Weights of a small transformer language model.
Architecture: learned positions, no biases in attention or MLP.
Training: a variant of Muon for these matrices, 208M tokens.
MLP neurons of a small language model. Each row is named by its layer, matrix (up: input weights) and neuron, and shows model dimensions 160-223. Each number is 128 + 24 x the weight over its row's rms, rounded and kept within 0 to 255.
After each neuron's rows, "fires on" lists the tokens most often at its 100 highest values on Wikipedia text that the model never trained on. A number after a token or word is its count.

L2.up932 [106 142 121  83 116 154 121 129 126 174 134 150 153 113 150 137 166 125 128 136 145 141 139 159  94 124 137 155 135 128 118  68 150 110 131 139 109 132 117 135  79 123 135 119 124 127 132  81 104 133 110 127 163 101 100 119 130 118 130 118 123 156 124 168]
fires on: "= " 18, "round " 13, "March " 10, "medal " 7, "ent " 7

L2.up216 [ 96 122 111 126 153 154 115 100 180 114 133 109 140 107 150 140  93 140 115  95 161 126  98 144 136 108 164 146 117 118 125 155 132 120 101 123  97  69 121 159 128 121 107 130 134 108 114  94 133 149 141 102  69 109 131  85 193 108 116 152 109 157 106 134]
fires on: "is " 37, "(" 27, "was " 4, "Popul" 4

L5.up706 [135 130 135  94 148 164 150  95 121 124 153  91 131  85 150 142 166 114 155 117 147 123 126 124 121 146 114 139 167  80 134  97 147 105 164 134 106 115 152  97 103 115 108 110 157 126 151  75 133 163  88 129 147 108 169  78 126 134 141 126 133 150 142 130]
fires on: "\"" 25, "= " 15, "as " 12

L2.up504 [129 111 114  99 167 120 121 136 136 156 118 151 125 128 100 133 116 124 155 133 117 127 117 123 130 128 165  97 101 144 156 135  88 102 136 140 144  97  87 125 157 139 131 135 131 119 155 105 133 175 157 125  89  85 127 119  91 145 102 115 163  95  90 113]
fires on: "op" 86, "Com" 7, "com" 5

L3.up836 [142 111 102 122 123 127 118 170  97 150 111 129 113 128 122 133 166 143  79 140 139 137 127 176 178 122 154 124 168 131 116 158 156 121 164 132 122 126  82 105 120 166 112 111 130 153 166  86 142 105 119 146 139 112 126 149 129 136 123 116 103 195 119 104]
fires on: "f" 27, "N" 9, "km" 6, "ft" 5, "Prof" 5

L2.up480 [108 109 126 107 162 125 140 147 148  87 120 126 144 112 153 147 124 108 162 136  99 141 108 182 149 172 151 165 159 132 164  80 138  92 122 119 126 122 143 125 183 151 103  64  86 139 117 150 120 127  94 120 135 101 131  83  98 134 130 141  88 114 105 102]
fires on: "br" 32, "under" 11, "Gold " 10, "Br" 8, "Ver" 5

L3.up68 [124 158 118 130 147 156 109 122 130 132 132 128 145 165 143 131 123 116 108  81 144 150 131 133 136 137 161  85 149 161 153 132 146 127 129 129 115 125 152 148  90 134 127  81 165 103 108 119 141 130  94 126 119 108 105  89 122 128 163 163 128 146  98 146]
fires on: "is " 31, "ro" 11, "voc" 10, ") " 7, "was " 6, "place " 5

L3.up794 [107 150 178 119 131 157 147 148 122 125 150 169 121 113 116 131 163 113 127 108 118 128  84 141 100 110 121 139 111 139 147  97 117 150  96 132 110  97 144 151 123 123 114 102 113 121 161  98 165 178 131  99 125 111 129 136 128 163 107 125 139 113  87 116]
fires on: "is " 17, "as " 13, ", " 13, "a " 8, "play " 6, "with " 6

L2.up56 [ 99 104 117 124 124 159 120 103 174 148 139 101 141 137 144 119 108 138 105 103 177 131 119 154  82 145 107 149 106 156 136 117 142 107 152 108 142 110 128 153 145 126  99 125 154 122 150 143 128 167 161 114  96 130 133 165 110 136 109  87 139 155 139  77]
fires on: "the " 39, ", " 9, "and " 7, "\n\n" 5, "ros" 5

L3.up920 [115 150 129 162 127  99 113 153 115  86 139 139 137 126 132  78  89 144 137 131 126 128 144  75 125  97 143 104 152 148 134 145 127 131 121  97 139 120 104 104 124 114 159 136 140 107 122 137 155 108 146 122 164  84 125 138 173 155 126 107 169  97 143 119]
fires on: "song " 18, "Year " 14, "election" 10, "Tour" 7, "tournam" 7, "sing" 6

L5.up312 [152 146 145 123 107 123 126 135 142 101 158 140 151 100 122 132  94 148 117 158  89  92 140 120 111 152 139 105 128 173 139 104 101 141 147 129 167 131 112  98 116 136 135  96 115 116  81  97 143 142 182 121 122 180 109 132 103 103 158 157 152 135 154 122]
fires on: "'" 55, "c" 11, "1" 8, "-" 5, "time " 4

L3.up580 [128 118  72 105 122 105  82  94 134 119 145 137 133 154 108 101 125 112 127  94 125 126 133 115 126 122 140 140 130 176 160 107 136  70 135 141 115 147 114 124 161 132 171 121 106 124 108  98 103 135 147 110  96 132 160 132 153  92 143 132 122 119 160 137]
fires on: "/ " 20, "football" 17, "play" 8, "struc" 8, "signed " 6, "Found" 4

L5.up780 [109 100 114 154 141 141 109 173  99 102 114 147  80 155 125 121 127 152 132 106 108 142 141 107 106 139 129  77 121 183 143  85 145 135 138 138 127 134  72 111 114 171 167  91 148 125 122 112  82 149 110 144  93 104 130 135  99 118 144 135 139 117 118 135]
fires on: "com" 32, "Com" 11, ")" 7, "ly" 5, "hor" 5, "Tri" 5

L5.up591 [136  91 170 145 134 164 195 108  83 133 151 120 142 121 123 116 177 132  97 131  96  78 146 159 103 105 121 170  99 143 145 159 113 131 121  89 140  71 133  90 123 142 128  83 115 109 167 103 117 165 106 128 119 151 129  82 132 161 129 127 137  84  77  77]
fires on: ", " 35, "as " 8, "ter " 6, "ther " 5, "time " 4, "f " 4

L5.up96 [126 140 102 150 133 127 149 116 136 100 127 160 135 136 154 116 141 116 115 145 119 136 130 134 161  91 138 141  98 122 176  94 139  92 130  95 107 109 144 138 192 136 115 134  96 122 156 101 133 115 121 118 170  74 101 136 112 178 154 161 109  95 131 107]
fires on: "Br" 34, "br" 29, "Pr" 8, "Cr" 7, "pris" 5

L3.up526 [159  90 103 141 118 126  90 126  82 141 126 104 145 108 136 119  95 183 129 138 152 138 120 121 166 158  99 132  65 129 186 134 171 140 136 150 142  83 128 136 156 123 103 106 134 123 106 134 152 173 103 133  98 134 106 151 133 132  88 164  76 186 129 150]
fires on: "ren" 16, "del" 11, "den" 8, "Jun" 5, "\n\n" 5, "tor" 5

L5.up482 [139 110 118 124 110 103 155 104  92 102 108 126  99 148 106 132 132 119 183 107 129 144 137 178  78 120 119 122 153 118 157 124 139 115 193 127 118 106 137 139 115 169 185 132 160 143  99 152 161 160  98 120 143 151  94 158 108 134 127 148 144 163 105  76]
fires on: "c" 72, "C" 6, "Mar" 4